Part of a small language model's weights: 335M tokens.
MLP neurons of a small language model. Each row is named by its layer, matrix (up: input weights; down: output weights) and neuron, and shows model dimensions 64-159. Each number is 50 + 15 x the weight over its row's rms, rounded and kept within 0 to 99.
After each neuron's rows, "fires after" lists the tokens most often just before its 100 highest values on Wikipedia text that the model never trained on.

L4.up879:87 63 37 51 50 79 58 58 61 44 53 73 30 60 55 54 34 33 37 62 40 51 58 56 44 39 29 39 75 54 86 53 60 34 31 62 42 51 24 52 50 31 43 61 84 32 65 78 24 50 40 64 34 20 78 44 38 33 55 62 18 43 56 60 45 38 70 70 43 37 58 46 47 36 53 34 49 25 47 54 56 34 41 49 55 59 54 72 13 49 42 57 34 54 59 32
L4.down879:44 26 29 46 41 61 64 53 43 42 45 50 31 65 57 50 39 49 72 36 33 24 39 78 50 64 22 26 45 38 52 39 43 48 68 33 31 64 77 68 64 64 47 40 35 63 63 39 43 63 60 53 44 42 54 51 55 56 45 67 38 45 45 65 58 57 49 44 47 41 31 63 52 34 46 39 45 27 80 65 55 39 58 38 21 52 57 28 28 56 57 33 51 44 63 71
fires after: " ", "-"

L4.up382:62 51 51 58 37 51 50 46 35 24 52 62 42 34 61 41 65 70 45 48 55 31 63 60 21 39 44 25 75 56 36 39 55 39 34 63 64 74 36 64 53 59 59 45 66 23 39 52 76 22 35 74 69 45 65 51 71 57 47 39 45 56 52 35 33 51 47 50 37 59 62 45 55 41 31 54 82 38 44 59 72 70 54 64 70 46 69 50 29 60 41 60 09 55 66 40
L4.down382:62 60 75 43 59 43 45 52 53 31 53 65 28 39 53 66 65 46 36 36 44 47 35 36 48 62 63 80 28 53 28 52 58 82 46 54 43 49 78 37 35 37 62 53 51 54 49 28 79 13 61 74 45 53 39 43 82 25 33 56 70 56 55 40 50 80 73 40 48 59 47 37 48 16 69 48 61 44 01 24 38 56 76 54 79 54 32 70 52 60 44 44 41 72 66 45
fires after: "1", "2", "w", "5", "9"

L4.up544:64 60 25 23 52 47 47 48 47 65 48 24 45 19 43 68 52 42 14 59 41 45 54 43 30 46 63 29 39 37 46 44 62 34 47 35 49 41 32 65 33 16 63 48 53 71 57 46 27 50 72 48 56 48 28 93 38 96 54 37 55 28 25 70 48 26 60 44 30 56 58 67 27 64 51 38 45 53 62 85 76 33 38 75 45 64 52 69 11 63 63 53 34 84 64 61
L4.down544:74 60 67 94 53 60 50 45 71 37 49 55 40 60 70 55 44 40 45 44 52 35 76 57 46 47 48 58 81 52 39 42 38 69 40 59 47 63 43 58 19 43 45 41 48 66 56 00 58 63 51 64 36 61 31 50 60 44 40 53 35 63 64 30 35 59 39 60 50 45 43 32 35 59 30 29 55 50 36 52 43 40 60 27 56 46 53 47 64 46 55 31 53 75 37 43
fires after: " ", "\n", "s"

L4.up207:46 30 59 62 25 44 82 42 50 62 53 58 53 51 18 58 54 40 51 34 43 52 49 48 88 42 36 27 44 37 84 64 66 58 56 30 45 39 38 54 61 49 36 51 63 48 38 49 65 64 45 39 50 55 43 68 43 59 49 56 48 48 54 44 72 48 58 64 47 56 35 48 40 52 39 57 50 22 30 33 33 69 48 62 73 57 43 35 70 64 36 42 77 23 67 58
L4.down207:67 54 51 52 58 48 29 50 27 23 11 29 44 64 60 63 35 64 43 63 42 92 51 58 52 45 74 41 63 55 88 38 55 43 43 29 63 55 45 55 29 51 49 37 52 51 45 72 50 30 46 64 65 27 43 34 70 49 69 65 47 39 33 34 36 55 58 51 40 68 53 58 53 26 83 51 82 66 55 32 67 46 61 28 51 33 45 37 55 41 63 39 52 68 65 50
fires after: "s", "-", "al", " Al", " ", "S"

L4.up340:60 53 33 60 32 36 50 66 54 58 54 67 55 40 80 55 28 39 65 25 77 68 43 46 67 24 36 34 33 55 79 41 47 42 72 74 59 54 51 44 47 44 75 46 44 57 47 47 46 32 48 45 75 76 55 57 67 54 46 56 44 43 48 26 49 60 30 57 50 61 83 88 21 51 75 43 33 55 36 52 42 68 61 62 43 44 38 32 47 48 60 43 33 41 37 43
L4.down340:51 31 68 53 49 52 31 54 56 43 55 20 47 55 53 49 68 50 36 43 40 37 41 52 42 51 47 53 52 19 30 39 52 36 38 40 68 50 31 60 42 27 31 65 70 42 60 47 86 55 40 71 28 50 64 38 79 43 42 49 52 64 62 46 50 45 61 52 26 68 43 63 59 82 38 60 60 57 70 57 41 45 52 63 50 53 59 91 68 69 57 31 54 56 36 65
fires after: " ", "-", "N", " (", " \""

L4.up858:35 47 82 43 46 43 62 68 33 33 33 35 59 39 51 62 73 29 46 51 71 43 63 41 73 46 41 55 51 32 76 36 48 57 15 55 53 41 30 66 44 46 36 43 36 56 59 47 58 40 25 87 38 51 22 50 70 63 35 37 49 53 64 45 49 29 95 57 74 59 41 56 71 49 47 55 51 57 24 75 53 51 46 59 39 51 11 70 57 40 29 52 29 44 53 69
L4.down858:51 52 34 19 44 67 87 47 56 54 50 47 39 73 49 83 53 67 53 44 55 68 40 68 56 30 60 79 59 44 58 56 46 48 40 50 38 31 67 37 47 53 65 49 53 30 57 43 29 53 62 45 35 62 62 36 64 37 45 55 34 43 73 25 42 51 58 44 22 13 34 41 46 75 65 40 32 64 48 53 75 43 36 49 42 68 45 79 79 61 65 70 60 49 67 60
fires after: "2", "0", "5", "4"

L4.up540:45 43 83 50 38 49 51 63 84 53 34 54 56 29 33 27 29 55 70 68 63 57 53 40 51 66 64 75 38 83 48 64 64 18 59 54 51 68 63 63 52 00 52 38 20 21 59 44 66 44 66 72 62 61 29 57 41 48 31 50 51 53 55 79 69 29 64 44 57 40 50 52 45 74 46 49 56 56 48 44 66 67 70 67 50 25 40 44 43 32 38 42 68 35 32 63
L4.down540:71 63 71 65 25 55 15 45 58 67 50 56 40 36 25 86 45 46 56 64 76 55 58 48 30 47 62 46 51 55 43 38 42 37 61 23 55 65 25 21 43 10 39 44 39 43 31 52 64 47 59 56 56 51 55 53 61 55 28 41 40 39 48 19 32 42 52 22 44 40 74 53 39 75 36 48 57 69 28 22 64 73 65 57 54 58 59 64 44 36 31 34 79 50 51 56
fires after: ".", "\n", ",", ")."

L4.up921:31 38 65 44 51 54 18 55 64 68 57 41 72 25 55 54 53 35 46 37 63 57 61 14 70 36 27 51 65 50 42 19 40 33 56 67 51 52 37 34 55 27 68 20 29 39 47 55 42 29 40 52 65 65 54 52 63 50 53 27 47 77 53 61 36 40 54 54 38 56 63 25 68 34 59 29 56 38 36 38 40 58 67 72 38 57 40 37 58 56 60 59 53 35 48 48
L4.down921:39 45 45 51 33 36 43 40 64 39 49 39 43 47 78 57 57 54 43 40 37 49 66 44 43 55 52 50 37 63 51 46 61 59 65 74 35 29 62 23 52 45 75 66 56 50 40 40 24 75 41 56 32 53 44 50 58 58 44 47 48 48 68 51 38 52 48 57 07 41 72 37 45 52 44 49 71 25 26 75 82 50 72 71 34 46 66 48 61 55 48 49 47 45 46 38
fires after: ".", "0", "1", "6"

L4.up717:55 25 32 46 31 51 48 45 72 31 33 65 54 52 34 36 54 64 38 41 60 36 34 56 30 43 51 60 37 46 45 31 64 42 46 62 56 61 69 27 41 54 71 44 39 34 44 28 51 45 51 50 57 67 52 60 65 33 69 51 39 51 24 28 29 50 64 42 43 30 72 42 53 60 67 45 72 45 49 20 56 43 54 64 77 44 42 58 52 86 39 45 68 32 46 49
L4.down717:36 75 39 50 51 59 51 52 55 57 50 87 21 43 84 55 65 71 33 35 48 45 59 25 53 58 46 65 15 54 69 49 55 60 37 31 50 49 77 67 21 50 59 59 32 56 18 35 35 67 40 55 39 61 71 56 33 72 40 50 50 51 41 78 48 56 25 34 29 24 24 49 41 51 41 39 58 57 52 63 50 59 80 49 47 50 55 65 38 34 63 59 46 76 26 54
fires after: "1", "th", " comp", " F", "-"

L4.up910:35 38 61 44 57 43 41 28 41 50 65 41 67 59 42 51 69 59 69 63 17 27 53 63 56 26 72 61 71 52 37 46 60 49 46 53 08 45 59 19 71 14 45 65 53 41 85 61 63 53 55 66 27 53 50 50 63 88 32 53 68 68 49 38 54 32 62 52 50 35 36 41 68 35 42 52 69 39 56 61 68 50 37 61 66 46 56 56 49 69 36 47 61 48 36 55
L4.down910:56 55 48 51 74 59 59 59 67 62 56 40 42 64 42 57 36 40 26 73 50 39 38 25 37 53 31 72 47 65 41 34 42 52 65 43 72 54 32 49 29 51 78 52 09 66 73 63 44 36 66 66 27 24 27 43 34 66 37 37 48 61 73 65 54 36 67 61 53 45 75 56 27 77 46 56 32 67 10 66 79 59 70 77 58 60 28 37 36 43 42 29 40 75 39 76
fires after: " ", ":", "–", ","

L4.up266:57 40 39 53 73 83 32 58 76 27 46 51 67 34 56 69 36 45 55 55 38 52 40 46 26 58 58 29 61 60 34 54 53 82 50 51 54 28 68 27 65 43 52 26 67 46 23 38 55 51 65 33 72 32 50 73 22 57 62 56 64 41 57 32 46 53 74 28 33 36 59 71 31 27 55 54 52 51 47 46 10 62 42 67 49 36 40 51 43 65 67 63 66 54 62 60
L4.down266:36 27 43 41 30 37 90 24 66 42 55 25 45 33 67 71 53 61 38 36 56 61 39 48 31 42 44 40 57 64 64 54 80 66 45 26 40 52 83 41 65 34 33 43 47 41 58 52 26 55 54 80 64 37 64 32 49 67 67 52 36 82 42 51 56 50 56 61 74 68 62 64 43 58 68 65 82 39 39 45 64 51 49 64 38 31 52 39 58 40 45 43 51 74 31 66
fires after: " was", " became", " is", " a", " as"

L4.up821:74 57 37 04 55 55 63 61 57 73 59 43 61 53 55 62 22 67 41 34 65 33 60 62 53 70 47 29 53 47 27 37 74 53 46 40 21 62 65 52 39 76 87 37 81 49 41 43 45 83 82 57 75 51 33 40 43 47 50 59 42 36 69 56 41 55 37 14 58 74 21 38 34 53 33 55 57 56 66 50 45 47 50 55 65 55 36 88 56 76 73 51 41 22 43 63
L4.down821:49 43 63 33 31 23 49 51 61 57 32 58 43 53 59 42 26 54 30 38 53 47 39 50 68 70 65 41 47 64 59 73 41 70 25 57 34 38 64 64 44 84 68 22 34 45 69 72 28 66 68 54 33 50 47 78 66 11 40 32 59 52 51 62 60 45 61 64 72 31 47 58 21 41 48 72 24 53 15 59 50 35 58 44 50 41 57 68 40 41 31 79 41 65 65 54
fires after: "s", " I", "S", " they"

L4.up345:46 48 40 49 55 26 48 35 47 48 44 45 63 50 59 50 58 30 42 56 66 73 59 54 36 30 69 49 32 60 40 58 69 30 27 45 45 50 41 70 57 23 67 30 71 24 52 66 74 82 40 64 63 38 29 57 72 45 42 45 25 35 69 35 31 33 46 42 55 48 56 40 59 42 47 66 52 65 52 43 52 55 54 68 60 39 55 69 62 43 66 52 55 27 55 52
L4.down345:31 13 63 64 58 36 51 61 57 62 47 46 44 35 52 67 59 63 40 35 50 33 72 74 61 54 58 39 77 41 56 59 52 52 58 84 82 44 59 67 43 63 54 78 64 48 40 45 38 61 50 53 32 42 95 26 69 65 31 24 65 67 48 57 35 52 56 31 62 50 46 35 12 57 37 31 50 60 45 49 56 62 40 39 57 48 35 47 48 63 35 42 32 51 26 57
fires after: " |", " "

L4.up559:54 48 28 30 40 52 43 49 44 52 43 47 46 73 74 59 56 57 50 57 67 31 52 65 49 50 43 42 65 52 35 55 17 67 59 62 57 82 62 47 26 54 63 39 39 52 51 52 44 53 46 51 66 45 64 75 48 52 71 59 35 38 37 42 47 22 42 67 63 62 55 65 60 58 38 48 53 75 61 57 51 65 56 77 53 49 18 69 62 39 42 38 42 65 70 79
L4.down559:64 85 54 59 70 45 49 74 40 67 32 28 60 36 72 56 67 40 30 54 34 54 38 70 70 75 40 76 64 47 80 62 57 78 68 47 40 41 47 55 37 45 57 53 38 45 38 44 31 50 66 43 52 81 77 64 60 36 44 44 62 32 72 52 35 80 41 53 55 26 39 34 58 64 41 44 41 66 52 49 63 24 40 44 32 41 47 73 36 54 43 43 78 33 43 31
fires after: "1", "2"

L4.up93:57 48 60 78 51 15 66 33 55 63 48 49 65 43 52 56 49 66 59 31 60 34 43 33 64 63 58 64 50 42 44 41 47 40 43 52 84 32 69 29 82 13 46 52 69 19 58 55 51 38 56 44 41 36 48 72 26 50 39 68 57 39 43 61 33 27 54 60 51 46 52 56 63 39 51 31 37 21 77 43 69 57 74 61 59 50 68 58 76 39 34 54 47 34 42 47
L4.down93:46 33 69 49 54 52 15 65 35 44 63 42 41 72 42 57 52 80 50 52 60 69 64 28 63 77 27 47 56 55 25 38 59 33 57 56 50 44 31 52 72 66 44 39 22 45 57 36 50 65 53 77 43 57 55 54 45 68 32 63 43 34 34 45 19 65 44 64 57 47 58 55 66 19 51 45 46 64 41 30 38 63 50 54 39 59 62 74 48 74 54 66 60 48 32 42
fires after: ".", ":", ",", "e", " As", " that"

L4.up314:40 50 47 54 56 55 39 48 84 69 50 46 59 54 64 63 55 37 46 55 68 55 47 46 48 52 46 68 60 83 61 43 42 36 75 57 30 80 41 39 54 31 46 68 72 40 42 47 18 52 49 46 73 56 24 70 40 39 25 58 63 60 26 57 14 66 65 58 53 38 44 53 62 32 40 42 51 45 57 50 52 57 53 54 57 56 45 46 77 29 28 66 22 51 62 66
L4.down314:45 64 58 49 47 25 77 07 54 56 48 39 64 43 46 49 59 68 49 23 38 34 49 31 81 34 44 55 36 47 51 69 57 38 54 72 58 49 55 33 51 66 43 75 36 83 65 54 55 50 56 51 81 41 77 50 27 29 39 71 50 46 53 33 44 37 58 64 71 49 51 31 62 26 40 80 30 56 52 38 55 72 51 36 47 64 38 74 32 79 61 75 45 71 45 58
fires after: ".", "0", ",", "7"

L4.up503:51 64 51 62 62 72 76 59 35 40 54 81 41 24 51 38 91 46 45 52 70 68 49 54 43 59 39 35 57 39 42 16 57 52 42 49 43 99 30 64 48 60 31 38 75 58 64 44 54 61 53 54 54 63 38 27 71 40 72 58 58 47 49 66 66 08 37 51 44 85 58 54 49 48 61 48 60 33 57 40 45 79 71 46 46 40 50 48 44 34 76 25 26 67 78 49
L4.down503:77 65 46 55 45 68 51 78 71 58 00 25 44 67 62 57 34 70 35 50 71 69 53 55 45 23 49 31 51 76 58 36 47 41 51 47 40 49 62 53 46 45 45 56 38 33 28 65 40 56 59 38 59 56 37 29 50 40 47 38 16 52 47 08 52 53 45 56 52 73 48 62 41 54 53 64 77 76 24 72 60 68 45 41 58 27 46 56 33 70 56 73 46 58 46 53
fires after: "6", "1", "ro", "2", "9", "5"

L4.up922:43 11 67 53 82 47 25 39 58 46 53 48 40 37 48 53 71 41 34 40 73 21 39 44 43 52 19 64 27 45 73 72 44 52 74 57 31 48 49 34 38 42 59 38 52 38 43 84 66 49 36 64 61 47 70 62 37 54 72 40 50 42 69 52 43 69 35 40 72 86 52 45 56 56 42 37 61 69 54 68 45 41 41 48 48 53 22 27 53 44 31 20 30 47 63 66
L4.down922:58 49 66 57 38 32 47 33 49 45 51 44 26 41 46 57 62 58 33 36 52 58 46 47 37 53 47 59 12 61 51 74 29 35 54 48 81 58 45 41 63 65 45 66 50 57 49 62 41 67 61 81 62 51 39 42 57 13 83 56 54 62 78 51 30 52 56 63 76 51 58 57 70 70 67 43 49 49 18 46 47 34 33 47 34 42 53 26 89 69 29 33 74 32 41 38
fires after: "2", "1", "7", "0", "8", "6"

L4.up493:46 46 61 58 49 31 60 93 58 30 50 51 45 51 74 60 38 93 39 51 45 57 38 42 48 54 75 43 72 82 81 70 36 30 39 54 34 22 56 31 81 51 56 35 47 63 60 46 60 34 46 38 60 62 51 60 39 44 59 68 24 78 25 64 34 62 39 66 53 56 64 64 71 28 52 64 83 46 38 54 51 36 29 76 50 57 54 46 37 51 43 55 33 45 62 23
L4.down493:67 38 57 27 57 42 66 55 83 60 76 51 43 71 41 33 45 46 46 56 62 76 96 49 38 45 42 34 27 57 37 29 61 60 31 45 64 20 44 43 41 73 56 47 48 29 59 60 50 32 35 56 48 59 47 52 52 19 34 57 68 56 75 56 62 53 54 48 22 36 40 44 33 56 33 46 49 41 55 61 51 42 43 44 58 52 65 84 61 43 42 47 41 58 45 63
fires after: " |", " "

L4.up375:50 52 52 31 47 30 59 55 72 75 50 41 71 44 42 60 54 44 47 48 45 32 28 42 61 36 60 64 75 36 47 20 12 47 63 57 68 64 49 66 78 53 33 45 56 67 52 59 62 63 50 59 74 63 62 68 43 06 27 73 39 59 46 58 48 48 44 32 51 61 51 62 84 52 42 57 60 80 66 59 58 29 46 47 37 38 70 72 47 60 61 43 41 74 32 80
L4.down375:42 86 50 54 23 53 39 45 51 48 73 69 28 43 71 45 39 48 55 49 35 29 64 67 31 53 46 55 43 34 72 44 73 69 30 51 42 51 72 54 64 46 30 32 78 57 39 49 39 54 56 74 48 65 45 78 66 21 37 41 52 67 61 69 99 41 46 31 61 47 47 69 17 62 48 51 47 39 72 37 43 40 50 55 39 58 50 59 48 63 49 47 44 34 48 80
fires after: "\n", " ", "|"

L4.up678:43 42 55 56 69 58 37 24 58 55 49 37 60 42 68 57 78 30 42 45 33 53 48 37 41 32 35 61 50 40 70 65 41 44 03 53 33 31 45 60 53 56 79 37 63 39 77 42 73 58 37 45 49 45 35 52 63 38 54 04 53 34 50 37 57 31 74 46 81 39 46 36 44 09 71 62 57 46 53 48 37 50 51 31 75 47 19 48 71 61 60 30 31 34 69 41
L4.down678:56 34 35 61 57 34 34 43 51 62 56 49 28 28 39 53 63 49 66 57 76 53 53 78 41 48 59 52 73 76 36 48 43 44 44 68 54 45 45 65 25 45 51 52 45 44 60 38 38 43 70 37 46 37 65 48 80 09 45 34 57 35 61 22 64 47 55 43 56 30 41 46 53 37 33 59 56 54 74 42 59 49 65 50 40 46 58 48 37 42 42 68 51 30 63 32
fires after: "1", "2", " ", " pro", "5", "°"

L4.up696:69 59 17 61 24 50 34 19 43 50 55 47 62 66 48 64 69 54 47 54 30 41 79 52 30 23 43 45 57 50 65 44 39 53 61 48 62 52 39 37 42 60 27 59 54 72 42 64 40 41 56 43 19 48 40 38 59 72 43 62 29 80 57 75 58 68 29 54 63 72 25 64 48 36 33 36 54 49 77 30 50 48 49 79 62 39 32 65 40 54 17 54 54 36 53 74
L4.down696:51 60 48 65 35 53 46 38 48 63 44 18 35 27 41 69 41 46 54 62 44 29 57 80 17 43 73 40 49 63 53 57 47 75 43 31 53 54 99 60 26 42 24 26 36 60 75 44 29 72 49 54 45 41 64 57 62 76 31 46 57 51 40 50 63 56 14 63 85 57 52 69 50 68 54 64 39 30 44 64 34 64 51 48 37 21 67 30 63 51 54 63 44 88 41 37
fires after: " in", " of", " ", " do"

L4.up127:42 74 64 63 43 48 57 35 51 61 70 68 66 49 19 40 48 53 59 37 32 43 60 40 54 72 49 45 71 61 45 43 72 41 41 41 54 31 70 48 43 45 37 49 56 62 58 67 59 32 51 49 40 65 73 49 35 40 44 60 28 36 54 42 73 62 24 54 56 42 58 32 18 45 50 35 52 56 28 49 47 57 61 63 70 50 39 71 46 27 31 59 51 21 50 58
L4.down127:55 63 57 44 73 32 48 21 65 44 52 58 46 47 67 30 50 52 60 29 49 60 30 65 59 61 39 61 00 23 51 40 47 43 58 38 85 81 53 45 52 39 63 54 43 53 64 65 57 21 62 19 49 53 77 45 59 76 66 47 47 33 60 68 58 31 54 63 26 62 55 50 46 32 42 17 56 53 50 44 35 52 34 27 69 61 48 29 54 56 74 54 60 32 56 51
fires after: "\n", "==", "-", "N", " "

L4.up555:23 45 23 55 51 73 41 25 50 55 59 46 44 38 63 62 50 37 53 55 55 63 48 29 41 41 75 41 43 50 51 58 75 41 43 36 43 38 48 71 35 46 52 60 37 37 41 53 49 64 76 62 48 54 73 51 31 33 26 43 34 44 50 36 45 66 58 79 41 44 18 61 34 73 40 38 38 48 35 47 28 74 51 63 29 30 52 49 53 38 39 26 50 67 47 74
L4.down555:52 42 72 64 68 44 45 37 79 37 75 24 61 57 47 70 40 48 38 34 53 34 68 56 67 49 62 53 46 41 55 67 46 84 58 35 44 46 29 68 59 21 44 79 56 61 43 35 31 25 57 42 42 62 36 40 39 42 36 59 10 76 41 60 30 53 56 49 42 54 48 58 64 51 23 30 45 69 48 54 82 44 50 68 66 56 53 99 29 46 33 58 77 61 68 42
fires after: ".", ")", " ", ").", " Ja"

L4.up957:35 29 55 61 40 30 50 42 74 41 61 47 68 25 29 48 36 36 42 31 52 35 42 50 51 22 38 33 81 18 50 60 66 63 36 37 47 45 49 43 31 50 41 36 27 56 96 54 64 69 53 21 30 32 56 42 56 79 71 69 43 60 39 51 69 39 49 30 59 63 80 28 31 62 45 43 50 67 38 64 43 52 48 47 79 35 25 46 57 56 46 71 32 42 46 60
L4.down957:36 28 74 26 52 44 49 27 72 72 45 67 31 32 82 37 39 41 63 63 47 54 46 58 99 19 46 40 54 20 57 48 52 46 65 04 40 48 42 36 50 48 42 29 32 49 45 34 45 36 33 51 25 33 61 52 17 54 47 47 42 66 47 75 44 53 71 38 41 27 47 45 65 73 62 33 66 36 33 46 39 47 44 57 70 44 53 19 24 30 39 72 66 16 56 86
fires after: "1", "9", "0", "-", "D", " Up"

L4.up174:26 48 71 50 59 53 66 47 36 47 65 61 60 48 56 61 37 54 52 58 63 34 62 58 67 49 75 36 53 45 57 18 37 63 47 64 44 46 67 56 67 36 77 15 46 45 61 54 44 53 89 25 33 67 40 65 50 50 51 31 47 45 69 48 59 53 40 43 41 34 32 72 38 59 71 64 28 50 66 32 47 75 50 71 76 66 71 46 62 52 52 54 49 63 33 66
L4.down174:34 37 88 21 43 43 43 67 71 47 23 47 60 28 61 48 46 31 66 42 68 51 57 85 63 78 55 51 78 56 44 50 34 66 64 36 38 66 75 68 41 75 47 26 41 29 84 46 72 23 52 62 35 56 59 67 70 35 60 31 31 42 44 73 39 25 50 31 41 50 63 68 42 51 51 27 79 69 53 61 41 62 28 71 65 43 47 20 57 51 25 29 33 72 52 76
fires after: "s", "ten", "S"

L4.up175:19 40 46 61 41 37 42 09 49 53 60 66 69 21 39 51 47 45 58 50 23 38 50 68 31 15 58 40 75 41 35 38 58 72 46 60 47 64 52 29 45 40 26 66 53 34 57 30 55 43 34 46 43 29 46 90 91 49 50 37 38 38 46 41 58 56 49 28 52 67 55 47 69 27 60 59 10 49 54 35 35 69 39 62 65 56 12 59 38 60 53 93 25 61 40 56
L4.down175:66 65 54 59 57 32 35 60 59 61 42 85 32 37 33 44 70 59 47 24 40 48 31 21 61 53 56 62 60 64 41 59 69 48 80 41 51 51 51 24 55 51 73 50 47 36 51 35 49 50 51 37 54 43 73 63 49 36 71 61 29 49 75 41 63 66 44 31 48 60 72 46 62 52 80 63 49 69 81 54 53 51 57 57 40 22 31 45 55 51 58 42 82 63 41 41
fires after: "s", " http", " con", " re", " ex"

L4.up732:47 63 47 72 43 54 29 37 74 53 53 46 46 51 55 49 50 43 79 58 54 57 67 66 23 57 22 19 58 43 80 53 56 47 39 45 37 71 25 31 52 38 51 68 49 61 32 65 26 43 50 63 52 53 67 20 00 50 46 45 69 48 26 50 47 34 59 36 44 73 62 32 55 06 50 66 50 41 85 31 66 51 43 79 65 47 65 46 57 34 28 60 51 56 58 43
L4.down732:29 59 30 63 42 54 64 42 21 67 72 42 65 64 59 68 49 45 17 45 41 49 47 40 51 44 36 45 56 50 59 28 60 61 46 26 42 35 59 53 65 56 38 53 41 43 52 52 51 53 46 46 61 46 51 47 55 45 38 29 50 41 63 18 43 53 22 50 50 50 60 52 39 61 41 61 44 39 37 49 38 46 64 67 51 48 77 34 62 56 49 51 47 33 59 69
fires after: ",", " is", "\n", " =", " was", "),"

L4.up305:65 41 57 54 17 26 40 61 60 29 55 01 45 35 41 70 67 40 24 45 43 58 42 54 39 62 53 19 59 38 54 36 66 56 58 51 41 56 15 60 57 67 61 67 69 59 77 78 58 42 36 57 62 43 61 25 51 56 39 48 52 52 47 42 58 77 58 33 27 68 42 73 47 67 62 47 70 61 58 48 70 64 36 57 70 46 45 61 64 84 39 38 46 47 24 30
L4.down305:45 69 64 41 43 43 67 54 55 58 61 38 49 63 50 57 08 58 77 47 21 01 23 54 26 48 55 58 46 69 51 34 58 60 36 38 46 42 53 63 76 41 59 76 54 55 44 43 40 44 39 42 52 71 46 32 50 27 27 31 44 27 40 39 45 66 82 34 35 45 36 41 53 27 69 52 46 75 80 47 40 53 36 50 52 69 57 46 37 54 80 61 38 60 72 53
fires after: " ", " in", " born", " at", " died", " m"

L4.up878:65 35 52 29 30 52 54 50 52 57 58 72 21 59 55 26 50 54 53 38 79 49 49 48 46 58 30 53 64 35 40 69 48 15 26 60 35 42 50 70 63 36 63 51 17 34 68 77 24 41 36 53 37 66 27 45 74 44 46 45 44 74 22 49 65 55 60 32 55 44 57 57 41 59 40 45 70 57 52 53 46 45 44 47 72 62 56 85 33 38 63 47 35 43 64 53
L4.down878:41 73 42 47 52 26 45 46 35 52 48 57 38 54 60 27 36 52 71 65 37 51 40 49 40 39 40 52 28 45 50 57 42 63 09 41 43 68 50 51 51 71 56 63 45 50 57 48 31 47 66 44 48 76 34 09 43 61 52 57 39 50 29 54 37 74 84 73 56 45 44 28 67 43 61 33 58 50 62 38 20 54 45 64 39 39 51 99 72 40 69 42 36 57 60 83
fires after: "1", " ", "9", "-"

L4.up27:37 56 37 42 85 50 21 62 24 21 48 42 43 12 55 58 75 47 74 59 35 51 41 58 50 41 55 47 11 46 27 33 45 59 25 76 37 28 80 41 53 12 64 27 57 65 65 32 46 71 38 55 50 30 58 38 43 60 47 62 58 60 43 37 40 64 72 74 66 47 39 37 64 49 44 45 47 32 54 68 49 69 64 45 81 31 58 56 24 30 49 27 37 50 40 46
L4.down27:63 26 52 56 78 61 40 27 63 46 31 55 72 55 58 53 40 62 34 39 60 39 43 68 57 66 52 53 28 71 39 30 67 55 51 59 55 36 61 37 36 36 52 57 58 66 44 56 38 37 34 67 30 59 49 72 52 55 53 72 54 74 38 30 47 54 35 73 48 68 49 49 23 62 73 37 51 35 57 45 51 47 35 58 59 41 32 43 78 36 60 41 18 31 49 52
fires after: " of", "'", " was", " is", " as", " became"

L4.up149:62 65 24 64 49 48 47 48 37 63 38 64 50 28 44 47 46 63 41 47 69 58 62 66 43 41 69 00 45 41 50 58 47 70 39 65 73 56 55 64 18 43 62 67 28 86 12 39 51 63 48 69 36 46 22 60 49 55 48 35 63 27 71 30 76 48 44 47 46 55 48 54 43 57 41 52 25 56 46 74 61 43 30 54 62 46 52 62 35 13 32 62 48 47 51 67
L4.down149:63 44 77 74 44 41 48 42 60 72 46 53 58 61 67 60 47 62 41 62 56 84 61 37 68 50 56 48 55 59 80 32 44 45 39 58 39 22 58 52 54 71 64 46 43 54 35 71 39 70 35 47 70 66 43 45 49 52 43 52 70 86 42 53 21 49 50 54 54 48 32 44 41 43 30 24 56 43 31 64 54 33 63 44 28 64 46 47 56 12 76 45 33 46 53 74
fires after: " ", " the", " The", "\n", " an", "°"